From a checkpoint of a small transformer trained on Wikipedia: rotary positions, no biases in attention or MLP.
MLP neurons of a small language model. Each row is named by its layer, matrix (gate and up: input weights) and neuron, and shows model dimensions 0-255. Each number is 500 + 40 x the weight over its row's rms, rounded and kept within 0 to 999. Numbers have three digits each. A neuron's up and down rows have the sign that makes its largest values positive.
After each neuron's rows, "fires on" lists the tokens most often at its 100 highest values on Wikipedia text that the model never trained on.

L10.gate163:531548497531508544538514537475508532467507548402525444508537512410447564513521485474454501448534537444482521461529501469456565466540574434501470466581474497540610486486506500490539402540535545468531491540511533431521479549529540452486531513515501510476577495504500559511439494460465549501547435579525494455471538534465475461520531533561492463500481552468480496431425517535543521520542499466514574478468533426454526540479482515440526517484547521502484585525466523506508541420478490515502537464463548560449458438475508475519546452492509443527494501492396419513457526449502470497412538569477513502465517553524472454466475531519470570522437480513522522428547501469497556490584487459519503542488504497503519474558495552539582551479483497518490523570457512481436409441505502
L10.up163:576443415519494530494441489509524530515521448482516505526516497504424566484530535496506530531481506450490554497449468503484425508539521505532495501495506468507505512535583512470612530531508481520438504552511493480466496542540437520483485446506483446525565433512522560449488427404473461550531442501484536517510474394467464473582537566505482487489488483537486499504503521549534450491551525490548517522498493485478520519523515447478546526549509414521477564513439473546545507617496489462445477494468427500517515517451493437460523507558492428618474455516471550496484537481532496491566505549538520467483563488500625507460448504546538482470469511472464494460507456541476537478534495497499450562438572453492532496423511489480539529385493498495423473563442565517513446453508535
fires on: "B", "b", " b", "-B", "-b"

L9.gate285:505547513473548522470461540553516496454473425498454483536491513547479471525485473494541491588558520578555475506481520474499499546537482542538486543564518428490501470574488445440493559496457474457480557501441474473523482468517477481479526533500539490521571516481435463504457564511526519478506538593489490559519518582411495501600447481522488487520511403471512470449489427530552517547445502480531495492490511497527458385525534512528451530514484477508571468459517498472580532486499473464538504536458552540525525488513529506545514520523516550545457473549484491559463476414493486528470547449483545501578510533541527435546543500473419483501503480534429575540512432483556513488576519514465520577497521479524553459521476517411524474507362477490520504519507567541478392529504476
L9.up285:563534550507469513447489508463498488514525517468574535477542504419570501524460481556484474487496521502491511486516529421510412465465539423511507458545453480575524528567488418487576529501453545519452517498460435420582599556542455485478538468525488563425519538500444535518461453550499519488486542527532502530485569516515462507514470582500546516524512514480560489455448521522503471504542494447557445528476530488507484418456439452509505520550552476469429503476485511417468498524486540503512540452474437528450468488588524479430462513514516519562531540396461469592462521511442444483496468497485489559529570456422446469480504472564477548475540497509510542483530536476514508493488567531500496558438510529490493493427531453590533492488537474517474546466543453504453486474537440
fires on: " that", ",", "5", " of", "6", "8"

L7.gate98:566438473541510580518506504489486527466476488437476511487508450524447444506465642467457522537496521512438464544512503609520568456521509489529513503534482492490505502511519439546505465502521476492570491441497516592489439507494472536469518527506437502471491474440498504466460526453473474475459511500472501494455484519488611504458511428509489451406484518471504516551500509414529555546532521494511530426497510537522460506515517568558513526529463503499556493549629477382465530508544467439507545554588526472497505474460375523479446509501465444484508564468465561557529456552480499503421500502475522448465527544505563493560469506517440528524461547499460494491481510451547453473476524513532601522502473435498473478563449496552484495533542466451535517499482475511562473486474489
L7.up98:517449463485506573480501519430563537515546444569469510514539399452494498489575511499450417491537509464498487560487511564550480512526606500522488488462475458476461527516448463512568475493506481555626516442475541504505413413477531531463518482519423496543500514466495537504519512448520491467520553507493403490525430539472546470466524419501471499449509478474606501477429532547521502483429538496512526481607471503484467469462541569483432501528530516437517449518526480379455445525481474464526516586459458443570539519519482540516467534495489469494530497449460509467481478532547497503482466561534516494472528455552519536479542549519452459509508473490416556484524552508476434544569535543502490541540472465462519456494452502525528505527464546433513567516491521492498485495517507
fires on: " in", ",", " on", "\n", " feat", " ("

L2.gate23:498469496478496465515461500533552594536550493571471561486532482573534535548553463544557498507535418516535519469478430497520531456563445531516523433500566586490488483493526522480542530513472519529447526519477447516488481543541448545594484567530488521486500425451543502440474483564485480511597485560497508559496531524492525515481502434509601491475420519448481538544464547496580500546544467478511531491476516473457480456466523542531530451469492509490505538445449523539522492508484541559537533566563452506548508513482520522455445490500486448490503528502509508545602477510551496516488490507567576482525537468495607573522538519478483461472532504513451467455462510469454503502488548568518454554442496558437488529471529498507594441452474484451464498508538595463520429592532512
L2.up23:546460474417445394566506514535482456506521521485515486443523455496508523415485471505479430521507537491501565518463625447465542481457393467537511474552569502506527485510483518527533517528514501578461525462494518490483501555502497421470527424556571468501477495440475460500482460438508434507493556496551601475538576482461504562474490527434486494523521511405507473428570472471441518546527536462471439527486465516497455460495538532530487503464569468552480474489531539491502496535492439560509501463492481484544460425502461492576531513465471574481494510504534482460496444503556421516455437542555557480477474505412598466527526484451580509434571478526476550539499525486506472495553529516526494480543536477526496451518501487477493546487540512531493539551537514549538502510463569
fires on: "a", "born", " born", "ar", "res", " La"

L5.gate358:521483535563475477543474492508541475511497596552475500442496448500512466488494530510489475454496485546488471563550533463469466532533453399495463557459469551485523468453492524455406483612539492439446534460466503530498507530578486549509508419437456508515521513500502484477527507528523461557525488565471538505450495455505510546442462552508497460566521555519512472459523467558509558494455479511583503507484468532421490528483559498500564556392504472511483432505437501492594587515501523530453503548515497534505545480450472457516554483499553495504509571533532536483499509590529469496477495556515511469483473480472515451530454583492495533472570516548596585509485517549560474452503533522469509476432540520512530503527501527588487507432537478445534504527537456433404504557437525
L5.up358:491508459520466494584511442493514458474455437483491497534465465548555471492454461570471542495507443529497491551579510464481509484503475474549540494537461553428464487481495511480446455562486454452555520540506522504500532489537472458477394467458537446440481480483514523512398471505488469499506505466476585502477475480554501516467444501516475449535515542516538424534553390552550556498516494499513535457451557530450443523428550512422509543428577485521501480510507502472550490456531510442447489467455542472529497541483532464530516503532532408443523472444508450517504564531454500461438457576468485508484519493472519543497444555466526438541590576543493596449509486527591470513507495457494529440537528504478526536564533564559514499495507506494469505515471462547409505592468479
fires on: "od", " mod", "am", "ang", "au"

L9.gate275:493545465509453528492575469583548596500444462430430503493522513527512519520517493515484468592464498553538511500474482505587440564448548482467474492506500487519441541489536529581558448436501515518516509435455479511541439558508477489440555475538528522454564499506481514509525527464501550525558498502466510447491531470525486541539503613579516484487528466427505547545480513440463433442477506564549557521560493591495491490474524553467466534470530503418481463491464458551520454467516538536520493542455535475557455590469565488481491455567467515631522501448520507454601496488438468532528443512498502519479506526537491507481536473526476527496490500487573476460521542454502558465446457532601517483526469550505481499519486477441539493546539523524441506457534512507525538458560494
L9.up275:517495552521499523491469509508478459506470448452526473467483523467505437438515524514560450479541505509509537541546519489471440538520507465526585468498477511538499539546461567487434501468528462393498461523439508485522558475565546389478484501527507453531454456489438445458397494400475470516551564471485515500482518584524476484491550544485469487532490454427518489503488486501546519581507531480558489553457442591523449488480473490534529476441486515462462505450519419518445464520542482468523501606447523513537569509538495490562489508548494567522536445481548491489526445467597481533504458526510574518492507506524580490482566510560483473534456526488469462502540565471445520516463556449593519537446551442566463457544455463504513464515509461461464512472506508391470495498518509
fires on: ",", " and"

L10.gate607:543499495561437539508490481647456486512521496489518509516488474518537511494510499456525429577521532509472511500493470482564502553543499462475500470533489446517518441576492440552454493526465537520537475459503435504468475547468471521511455553492474438478565534458494459476580492512480532454561519412497510438526550513489555480486497467488394465473522494484562592559540528527510533497520529512582543491586483508479528456574474523495498455544473501434552517453419505474457476500515507556504483565443492565519506497569501425507470509514502488490528564478442570491548493500471515558512424563486515484448523552398522521519531404531481423496442480447488527447517472482534552456406476469566516461524469493485477419466501528448548492507520500572487455500493542507466503494458566
L10.up607:464543476475496531457514491516536389467512482509553489468586501495591501497534465512572468528530446484596592514522455526501488468446515449463483513459535542485511497491515512447522467473505481517450549500431523511456519511549504442476496448539416492543498413486499390521478546490512505515560526437447492548514459452475417516466509484495507500530604535425439487528472490489502521424571552507434551490522484487498510474522498504474507450481552462485501458438445509483473521491561553490458537506443533482538506468484476530495452528552492533525466488506572559512530552461421529488482538527487533544511440530517548494425563496554515462558563540498484432473513479568482505549564418428523553533578458446562480419521544541473460549515520495489540523508462473514471509437433513
fires on: " |", ",", " who", " a", " and", "),"

L11.gate219:504620492565457576566494485478493485507451430477506496454493468491518584580497459480572567470485510493473464535450504521563489462511561483445497531487559459504593537473393497468429564572492465532469528460533439480507461566503512551491513507489478534562528462484478513537486497539443470426480483525530571558573553529517508577480478517506516480474481414498461517470484523408492520531509520496466440500540491448404522448472498539502508510473464487516447526544456542477472491436479497476445490495517458529565511489541506545511448527507511514490590511519474573439449461514510534512447508474554499477442542472514504517482566494475503499536560546477541579570386520564537599468482512444451510465480486537540466548511503505495552532497510487505494551544537527515509419488490480
L11.up219:512557515527524597563541515519464561480438461538501549513544538478474553556464518485572488536507511509497488549496579526602465473528566491507469502532437514461557494452434505538482558560484559432540492527473482474541455490472451469473508462512500522526522539426428513460533477502507480472463454454503540506567457462489506436428488602477460507487489454548417532454510439445418555431545470530487492545567500504496518480476532494442512520516509556484487482435440481470546524507527551434467451473510478496507524475469448461534454525510480506557540490482560537507493540495460507482540510520572531554484478488524527463560473448494424534639560561487541487442494441545461498470486586473437498553467478519507473444563433471463482505493466564481509526466481505543547529530489450
fires on: "1", "8", "9", "7", "y", "2"

L9.gate132:521573486454536519479515507508496433488471531487409495505536487476463566484456582557575485518448481464512497557515483510383460481602558563502556556512487479534466481511490511483584428492479548481530430514541498551479496520549432483532476488533566490598573503547499567461535436486433496519490546466548510538491434533504484459479513466494526415474537539413516500485514546474579462469539505501489531522467483515482517517476482473449443519504495512447475461463580510410528457527506457489436555551536455544483522497489417519454512553526490483590483490553467537488437468513543541445514444597511533495486519487518464449497522505466517523522529540521478499563545482524468552438503497496498434510496433472527510585483544501482485494519526506479444472452542472601551431495516497
L9.up132:556493462555533460553450504548549512518494499508500466551501495562493443553574530557511516493500569535501475455448490531490526546512535431507549504548458521484499518489541459471505463490467509429522502560475474525531458442448393515426483490564468505475533537504559485454491455473537473492555480511444496519450514462471541588475449553491499536362491515460518477403507435564490535530454532462492491457418553457512537527548525449558523433547474445481489479509485476523482448478553478457522449466483507446473499460479538488481540476548505533484436526515452488552484518507506598511522546621518487391496525495506500572555500443459476496385519514516457468494488522448460513495493466482557493564479547460432552551517520490485467582490531509472464488477465441523441478529498490
fires on: "h", "m", " H", " m", "f", " F"

L6.gate500:501490521563485514446533492519543493501466460512478452431523453495563580549452544568470516449400508517453429521512503556515481544446559586503554512496515478478534468414523583505480455460533512494500578490532518486507561470546515522521509427496486559420487531423508524608504469486449507461515465422525476530506432522526434485450482547508488541504507436528490506525500502538545430509556535520442492493490499532488473500541538583517454510545463485442509471412550544536461531445512474581417527472490517442581512494479508514566481417520516493495488510493470599562500473522521497568533485593528534530530557429447518503470472493438448488577476495480478491507489540509559512470452541517458458479490512507493513545483491460456428527527501524446521490530470537464562537541547466
L6.up500:497495558482540549479527573553505472464514548540539540491545566532484493474436480481506488450532581511538436549551567479474459518453530494446574520534519481494497464428491550484480539506527509555579506509471519512547490477496480573574504428531494490449497454506538524508468485506445543530534494500507520447499518433533521444522502565517569471442457460477500481520435561501532543495564571505551522479541474497593501446408546492435448482465480500487434493440485495541482552470520538491502461477385472586472471496435502536624491494530479493439478528470513488511516499510424523467511512530492515552434531495467506554501464510497453496465520556447524509509452533435482555506524492499542564563453491475470461491465488494534524519494550535535481594452533524491416628555522457
fires on: " II", "ve", "b", " comb", "ff", "y"

L7.gate465:548526431461477453536543514489524529485452484500505479462559530484520491479531525469533524483466532590460491533411568491488474456508513543508592496446454558472501460543434509497452512509526499556529432441454574575559531540528464497488563500543462437537521483545483490510535488504467496483550527554465558515431476485490478445469564490481525480463571531393436465497571502569553494562502539462504484506517474512535549598467550591550509490521540476429486538466505499609488497456431534469476480532505485523463484496464509485517500523454536513521544498468531529552555509538485483485588508556510465413478472495405478526551497460520570480468465502539494431516408518475474426525465497492513502526552546493489499439487528410460558468572498485480475481455457488506575489459486534
L7.up465:541505489405498460471523508458421500494492477537478459506533509495528460439544458458476517491460526453486496501391460432483547567497586498541579425512446503508546484474484481506521564500518514565499524430483475472516492458583567517512512499500548448510489515437418485463542499574430491493458520532506486516475536465534513469474386521484452504432533519511545540469470551481557489495399524482557492448437505548515492555498530462473485463513528527489527514467531514465529522518500530472486456567535488554488518534497512488455421439438500501517527529557492509523471528501388624563533450474488494531525452506523441491516434517444571468477498453466570548486497444525448469500579533562528427463536473606447446481513545499518503538539463549468499506509485482505473481502449534
fires on: ",", ")", "1", "),", "."

L2.gate325:469491512445480496543476423442507496511431422528531501588435488530510467541437452562534489495520480501487451460475510480505517458465522442522434535536469508506540455521454563440527519581477570436427540428532492494465420500563515543507518490502496582533492569468475419449502417512492475457483492444512556553565486492499495493496546532510461519482518554473572450482523475527523485480476529610461472552485558488581600535487570424506505486497511549450477526456540465518595444452526491385487490547554509446505531539545429491511500530526466515506468475503524466514445498518565552495528482492491512534463518515568586522487496520468489547574497537498571457482433557500464505490486517513533493498572527566457474500579500509495530441491492534481555493510536507474531472471527494
L2.up325:482534508548479472499536464473515445498503495573479541484459462464443469474526540500496505518485493483588528493482561474443515492497446623441418493480442512458503521473562469489613438535519470588489541409436525492525531527520531501442534574545455516473495561493478445528532545447503510472499475493545474567562517450564553495530567418521390512524493520476500456460531479536489496513542480526513467508513478561546453459565508486501453471524541521521459501499459481432539458500414489526436498538501509496502538459489506576479420536604448549479451408547548466507463564495480494499520487549508516468474573566467491475531469572429475541484431539522438504535538530505506461431501447496505449459470502504486459471503464530506537514521485432480503479483471449522566465478474473
fires on: "s", "ided", "ages", "ed", "m"

L10.gate99:446499429555492513434542478524520481466563419530490546505446533490548492506519505539500587499539495511472445552569557509524510553477445447434491559526454527514555509539435480502446493528511524536496587483520495518470512536473548469483511504392482450492491449486573518517466454503542441527470461478511547517554481478507463513513455504449429490500454501501512450459515576526461524527494506522570610460488488525462529500514467498487539524468486544526420478475503518445547550492455510497554521580522530505463451492586509547523460513478476442456515547524461526487472567511475461499545432466532597562489513469410533542492545495509519521500544462572542519523533572508591547481476466559442535454570516554434491566473526514528450490496529531509553478587545564463490415489476542
L10.up99:542519514554462423562523523474464482477517447547468574518470486494481548522492499494492558460449517527511455482533510485545553459564495413473511408501561540505528527492438489461476547551457633534526553487498478426520496566448505474489511542538474529513512517550446512516461545477477501530542483520473452495475441581452527455461515534430472430449554543480522521534460509521485477433490564535533587530543448514449489587523546426490471509508547507528513524448524510538531470584530510415502525502409584504491458509469480480457487530479523473478564523472518523456491486575554477497483501504534512541457460513501408510534522493467513447457556503513603528519468532557531554547506563495501516483456512480435475494544556617473498461430452529438505477474458495487475468511519473
fires on: "0", "1", "2", " mod", "od", ":"

L5.gate412:509490457450517518537519463414558522500473507436423473490476453541495461495548526505484486512533546489485471454444450561569411413489494471552531489508452499512461520475558464566457485494553503520473483486529526484409482432552435517485447499517480526458427467559456516477499552418510534525485573503491420481475466465548525529462507472490433452468519452470541526495476517529563532479525562501475540489585489551532529471480624526521507522510515489445527497472509457399500477602501452536534482578517438533462489495538470515521492532407474496484449536478549516552469472498533470516506574476417563508497561544516516506530525560527426510461496486532446482536484534479391464468506480490473492502572441471446491460510472493522554562480531467445492578519484517547434489478477515
L5.up412:564439441486412556532525479476545481478507480507486530422451440519524551554567566472470514545494537556495402409536504512514503472524453527565462393542486498553569492504456441507527477591516551492547507448429548542538470455524470487489502513485453530480527477548477451528507479434488501487467546534461529463510464532546453479452443513492449432381451476538484568523505539495533492537504542484478527478520481514491474603495536503524548545556467451427479467524470552422490498509529516479549468551502518497509520460515440547532470425483437460439576504474543509543493498489498463477468549489441495490455498451534505536579476577540491504451521511501436575558434526478477467545504513517432519496540455485547529479563486515533544528525521493487508525473515536545415538511501542
fires on: " in", " of", " –", " feat", " —"

L5.gate525:583471529508483523511532544451524473481486502602436499523585535486455499563467518505549425513483454502513434470539484531526530561516434532527486481503459443477554485499471525511486491536583456469521480503508547516526481438483532537521518514558466519502544534477515430531589494464544532500444535443563437512443494528528383477492508455503519510541468579479607452527519504535502460406515508398540546482455492481465506559485542532479448498469517520335489502565472485578607458545471514535500489451422449561522487543505495471566497461494556474485520456523465546492518527554480452458463472522499497518489455481530502565522520531520553516553475452540529440494456489482538490493460536503451515520505510553444532565543426483486495535528508514439458484513511530468490516485493497
L5.up525:483476513497515552480569507464490524448513568545481515512575495539509509492435486580519509476494527609513494471560504466488525516490450478476553495482490505530555483462495480529439510454571444467525469502522529434484496467473493469500497493432596445473527560493523570524500501448398490495464581498511501542475454524510430514473506484507571488534506547508551491543526463479546546561572522464400518459414462490550485448513622511537506478443496480431486478553513495458584543526461533474500487546473440444534519488483451506523485518469480480450518443570459535475520509524489474490543498458480543487486562447570460595541472489488493497516478509480562492530465503496477457542478595490522564532515511592419445506474500507462460463473480505552462439479485547497424490619492461
fires on: "am", "b", " comb", "id", "iv", "he"

L5.gate696:499494554444492488513483535577499467502519578451479487531442563488506548483481521488497532546481462525476580486503472466487425532475459441501447477539479538511490472499502505540559489499513469455498499534490518497543484537459429525509474586449481500449412435440471528453487559555542472480542545479468469519490515517511535561487542515498521567451446473520535477536494497538458515569497500458482474525488481528534439552596507481511428531535504514508505495552538526503458524476509493577540473425517541535522521627565466427486505548478470512463470498458488545495531455491510498562507475441543541497362555550499496481490347551431540522455484436477527517494476538521431529522485524450545480489507540579576546438465525553434582496499542527540512472560548469473486477529492476
L5.up696:559437521449530473478555456559479485486541577525503490555383548509503551487474490489449490438510478478481468452465562485556519494472503535515435501538507468484493471484494476412478458499529515447532511536520475508435534520435458511484498487503533503511453492471483470478488521463543480535497502529507489517488532485537477505474469547580500499473552542519499523528519480493471533496525449515469561389457481436536568538586481473450479490406479553511437503553470488485475552504540453566448454469501477585463474601550550411545530551515511504429536448535490596486535429517454434507501458445521583515501489561477488483526484532487554537426531490480531527485522537478483518491489429433543549461484576419443502489489556510419547548468497479525556510596579521482479481470509487
fires on: " Ph", " ph", "h", "um", "ol"

L2.gate239:467507542473510515533480458569530490591396519441525478562472464480527463482472524537496527555473478514490477431481450462500425529549478379498493524566485463563500525439495550481524523498478533470530516429504535564493529530437467491571467497512534455450481444487476556480478505510499512518515555443521484552549426535485510551532513562456535509467440535458464488509579520508568536500466478499512503469531516547511522577472516456552464577552508480473485563558576509477453499480557509531528446515557506486434487552479578515478518528471447430482583501486562452495456496434529551467513478451529506499430577535532481507514519526502529499430455441508513469486490482505479477574486538506509470604495431464548461480475511448514545544436488560519560545418551484491521589523500465
L2.up239:581499561420503543454459464525435454546499521480423435511521406527533505500482564475514491514478553512446478540472493471536457577558526453448458516521519506558514564536429575504564451515506532486495499482494505537496433519470468502583450519462491434531526502486522538502515459508491495558512526537480407566593418488484454574529533507508541516476486510499519469495532567553480557469510485470527484569503503525487502488515498413513494494603454487502517478543543545448470509445553483478496431503551444503488484598529499548459531450521513501488487529459486520564507503524591501519465529460528555537450608523465539466512505524488487551437482503458575506462529472474515519564454528413544453552525455475518441465500540524471528522501461542520581581488505455522529535552495455
fires on: " sp", " Ph", " ph", "sp", " n", " Sp"

L11.gate279:520378525512465463509521371560467527513452438484521460460461500508510426541453532532525594534498444530497529509523509474481527470442502511486435494507538459465521449455588557509547393472515584448455502499447541546523493596401501442495443527476443521502478465549515540455507508440486529527528511522543509506510522459492559504512482496500522496496452494471523526504496471467510437487533519494507468522536557490528483473491429560473516519552454487542518500548533511579428500471487469514527544476491557490550447459572513477520459593521531512484496415458542592465537527568448492550448499464499462449475540540465457489461510488509513560484468453411499524423523442497461513502524513457492525535509528539483517424541499515468448533546593465547518483474488494559545499471571505
L11.up279:463490468552493448434444466450501486473499481489438466481537482532441475496471435458517549493530530538529493479545491521521459522520563480501535576474478557511559508529527518462543548483504470557464518473493517525422492520580518445500528503510499518474472475499481519524474481416465531488527469535508559490454504478484489463470526527562484446521477578416488536485491488538601561460589495459481426430489504541568494488486476480450455508533524486524466501467559547523518490510483432477501580511408532480449503515473485546531495453502482455539456480529449587543466515515458456487535556523538408445414501501531560439541454439529534517468550509393501481412438463489455504530530529492453493513468566440417511482465475458511489570483470498585488512527502499501424453395533572
fires on: " B", "B", "b", "-b", "i"

L10.gate275:434450416487465519551485510529524486484560470496528492507443437485601471491453484479512496567545509499456582506500562486519503504482510499467469487441562464489522453509581476537499436568473478515488500501575496511503566495526438465515538572493454422530510508492477516535473495516501462518572439488500527505518505434525493433515425556436540467478528446547511507471464415501518406565545531516539472523509500485488523500564430477447536449536508526472525528472515444583471510462465472484533473600514489510467543528541565503543508531524504539480454532480522603501631449483485467525500575462504529478482537585466470550497526426531529522514518466427491466521472461505440458435480476556487529511510555517519579569481480484543568426513469494458486483553502478538482439447493456
L10.up275:469527566530490472542469475463463553525466494503607548385516444520549493480533561540489452455480467522533512479491516507480512562484555560482484516475459534401544481518395441532456465536520454546532538554472501554458466527442478517523517491536552519526547455487458536524512411451521469520506386505503502490483497507596465491489502535471430442450472444481501519546470492538494530494548567520523498565530463458466508500407511511531528569494445454509471486547576511478545438526522507405479535481522532476576456450525541498483499509450499512459518440547522571483476507444527558439493457489472516466492526459464398451469563538462467523541533504510555421525469501422463526475473543488487477434532552566506455497486506441522547525480487455477555508504455469497474475529548504
fires on: "r", "|", "-", "c", " |", "i"

L7.gate110:504515557455552404446478482488510454580504460504531488538483472471480461515592525535571495454453523552544506520468466501493604480499472568494564507485447543456500489470516505505433531458565465517529473498504537491526462484575463499481496535494480437503529513509475498460524521528587478483560545558513529570524415520503510485443469574472516534430543507404498471414551544544572563524503472446494510551453442559425540520486531556545511527576482502452492441526495443561533538604512496545488491490487444487526451565562506524487490510462523536532509475446560497541561468491446444521543482466532471483494451501543571562522448552476494491533494456494446554515503503468483466564504476515602514584497565518477492489524548531504492518529464564467522536556541488506467529445477515
L7.up110:490535590484513494476484477404533449543495540507576552471561486464631519529546460505512526443497441502596474472498491502400489539549561532532517547497465549471472497544449461499453484473481553555524534452447482489521557528550472529515496427541505502484496534482515493484501517514528483420517485541538484511528486498524497409536451595518476489438563477444495480519564451528538528532487547391556497560491489570415484522577493490490524523556494557521499526492503494482545461499511520451542447534440472560525499524515499528536535530459535460495468469543596473539552460514526422505526472522550533516466481507419518499473480480507471505405413494480520502489462501468507512465508591519510509548444509470451538448516514504534607497587486499476494552433485499513497493517432493
fires on: ",", "),", "\","

L11.gate446:561488589575404586547502460482483548495515441501458422475517547451468476538489469482479539508484483538476519460508441451541451612486518494441517529494407424489559425439523521515520474524549471478554523557416422461450549494491517462436488496521462447503540444473454524491512509481489481496466538539496521518464459485518426491556464452527510511433483523480437467565422531534507513495533482394491506453490542499456520518511529426500547516497541481434523564555516456544450494460497510495509535494522460496539483507504549454466497467489599456479530557550423500521503519589515533501458525512489439455504473467436503503475436512567466513515526442461467515452497431446478461491563492516493477497474503416495457429501533528523467475532544448538521507438488468569473462489465532
L11.up446:553464502568490448503561486505554521577521472620410492472528517363488497487508481446465514465538402497471539488506447518492461515489476494510518539516488518439570467487534506508491488547576491531498464495515422470527519575569530492480423457516553525480524462476478524491477520517494514512454466519520550433546493492553498508600463490488472489438448572537455437505488510564458537536568531449463503458448482466529464471509515480561563520533464472494529540473486490519481489442488471467500559521430480512442467492515540454464432603521547486513512505546447538482518486543452535516504503475465517485469546496446623534494591543526440506479461417472506552468532505455484475484547452469513557494500490496397500480533480483485486448502527419541487484464527513490405476455484534
fires on: " B", "b", "B", " b"

L10.gate142:475429482479540523462504509466528428473477428534498545523499410434554485459484465489427445401520527563506481482502533511561519481528485464484514417502522521461496465524474512492485480561533531464572478499484469583487583488510458468394525555493508502549523502571400518548510570523445480569576452539466568529465487526562496461558541542489491526508567521413570494431522494492454526570478495480516459452498576557517576553464529500461498554436528461548425533508484402440512515530490550454471510479492506555534465492532501558493481493502507463541532498519529517501526538495452499482495475561495478530449545511498566535546482497547457547474515474539407519495513558554531528424502551416493497520569449549493544472482492514490451505525503516526501512454555529558505513471484519
L10.up142:459530578498493466477518468525470420495505561520481503484534428517502497461598488503468483433471414555519464588527509453454554507514549457503516478499514531468467431456474569511496490439525467499523459498485532591495492502502428563495527501495443482615535551535453439480450448452483471503507458494536490539478453522563434435518556505464514464546542543517522441483499467516491421518453544519543506613502506574547552595517489555478529510459450445528489462554443467469496523516406565504528504554475517565588503529547493570543571523484503453474527465488550462499539521535509507520503507452551492524484538456445523499518522493530498443469461422472487408511432542453487520494560485475497488509532503534500582477477548495501510437526552533500465434492518527514475553513475529
fires on: ",", " and"

L10.gate459:569537485486495474538525571510495533525560460510491495423444598423489515466519563487508535512526490515465543456550483474500564525534540470500483518523487538474483527494491518472565492481481462479546459391536440459537524518538520482468544542454470510539532601426497527470494425473485471452514503444452449526474505454572516530506411521462516571532532501458476415520553470519518484561474476489537430478464501507510489408546545491510543509484505501506580420464466426500532382573491465500523519485544497452505529538463490553515552500499501524460530533467533505478580466533504492489537516470485546499485538502474488532557537535482516561503503558452465439473504515548597487471529501531468546468497531519517373434504462469573479485480455497559487426491483560459493592424508491
L10.up459:518439496582519465470514537628482433552486523509467542494488501520532460488506527460571548506554535501528514402509496513436470520519501543470559515501449547452513537496583486496502508483436492550516560487484500496485496494549537394459487496507496503423504508480485590443501517475498489496524455474510480575493516458494535496478463514555502545491460494499417495554459461541526487562529571464479478484508509444501485422457430494472549439449572422402543471437471439474479566557467482537527503482542475449539560459515517498536528621555471572492489475428521498540506586461520503442498490476500531522443477434468554479539509545505558481513512503476489427520439497467502548511565518545497496483482553528501558493453486545517528446503420453515496506515557564441530535442534482
fires on: " un", "ir", " air", "o", " Un", "ra"

L6.gate156:430423533563464541531475509533499493542552491527516494514491570492487441477533548447493595503525500565494550526528521545521577516551446482488502497553474503491457585506491545515524550462460439511518521374436527451490477525535423468529478547532485535545481523512580509542542560491500489453492477502456440529501468476481478492500493479467508424464503537444537484445452551499488539557503455500622525551475494530512513511555510506409474479530481474439487469490477551517543470505469492461470515490499522435447479469523481485461561553460435450470505531489557518500543428510543520530523547538445559462576480469495466496573545528495524566553491553539521528449499388497505409521466477430560534466476516500510538554486471540504444540526576475543593530515506530552481543484526442
L6.up156:497514565524502442486482523484515507501498520568556504609496564494470494530605537480532470422614486506484510495503438507558521460510463562544512514484461519587503515417467551473465529558415485463449475423485536455499421498484486543435445537505494569530492476498536555546499490519448512474513451514442483451511542545487442567560483544499489492431487546504503428403533462504494417561566554477525512520556506533539505508473510488462516486514522482538512407521459517496496511536447569506520436484483570507484492533504493459518509527456490443510496457533499509509494506506474487555507540497418595450557483506473593439484530478495472524535426538476467461542480474542459441548460524457557501477480511454471464486545455485492501512565612488546526507517504558468539430494516508
fires on: " also", " it", "ly", "ually", " It"

L11.gate213:467511492503563567529495527527524449504463466497471509431513475514551430490553407501514511509459470497457449516542473503479461473464503580488515510484606459501525432514481474546465483510467461377492464526501405478481469520500441565432443541490515551558451447428518485497495522535460548459453446490499537468496457434480548470516454485501529538512528564472480487489415484497490543461532493436500474503483541527426494486528464510483455475507516505517455442504433428494504583417572467543530512519458527552536433468438464531523481540562523557525491503531444393507544496475524446484444509585452510503416480523464490520481537497485528469567470490513488565460485479498463497535497494485499543472521452474580530473425536479508466450474471471485557602517509542561580458495548511
L11.up213:471503508546420499510477465503452477544444545562498546532479505470403458498440527520419532562564509540494541498561573457455538574462545513552456527471437508518484491464526521524495488508519481527471462435517564477492481474423508517472435531471549509612525522529518533469520485531475504525473455514549435531562527461499540574475481491462489446505483453495461521547520575532413454492516564542503496467547469396419449456529539462447455521439501471556572507598532486471468535535509484444418499515481476513543450472546434481566547545556449456495526479507470520457533493443468520563534497415549468495506507546451431527495564508487505474507476530502468515440475496475504548520474561516551518448530485541405516467505495483481597469502472472519495516464508505544462473544525511
fires on: " Ar", " ar", "-", "r"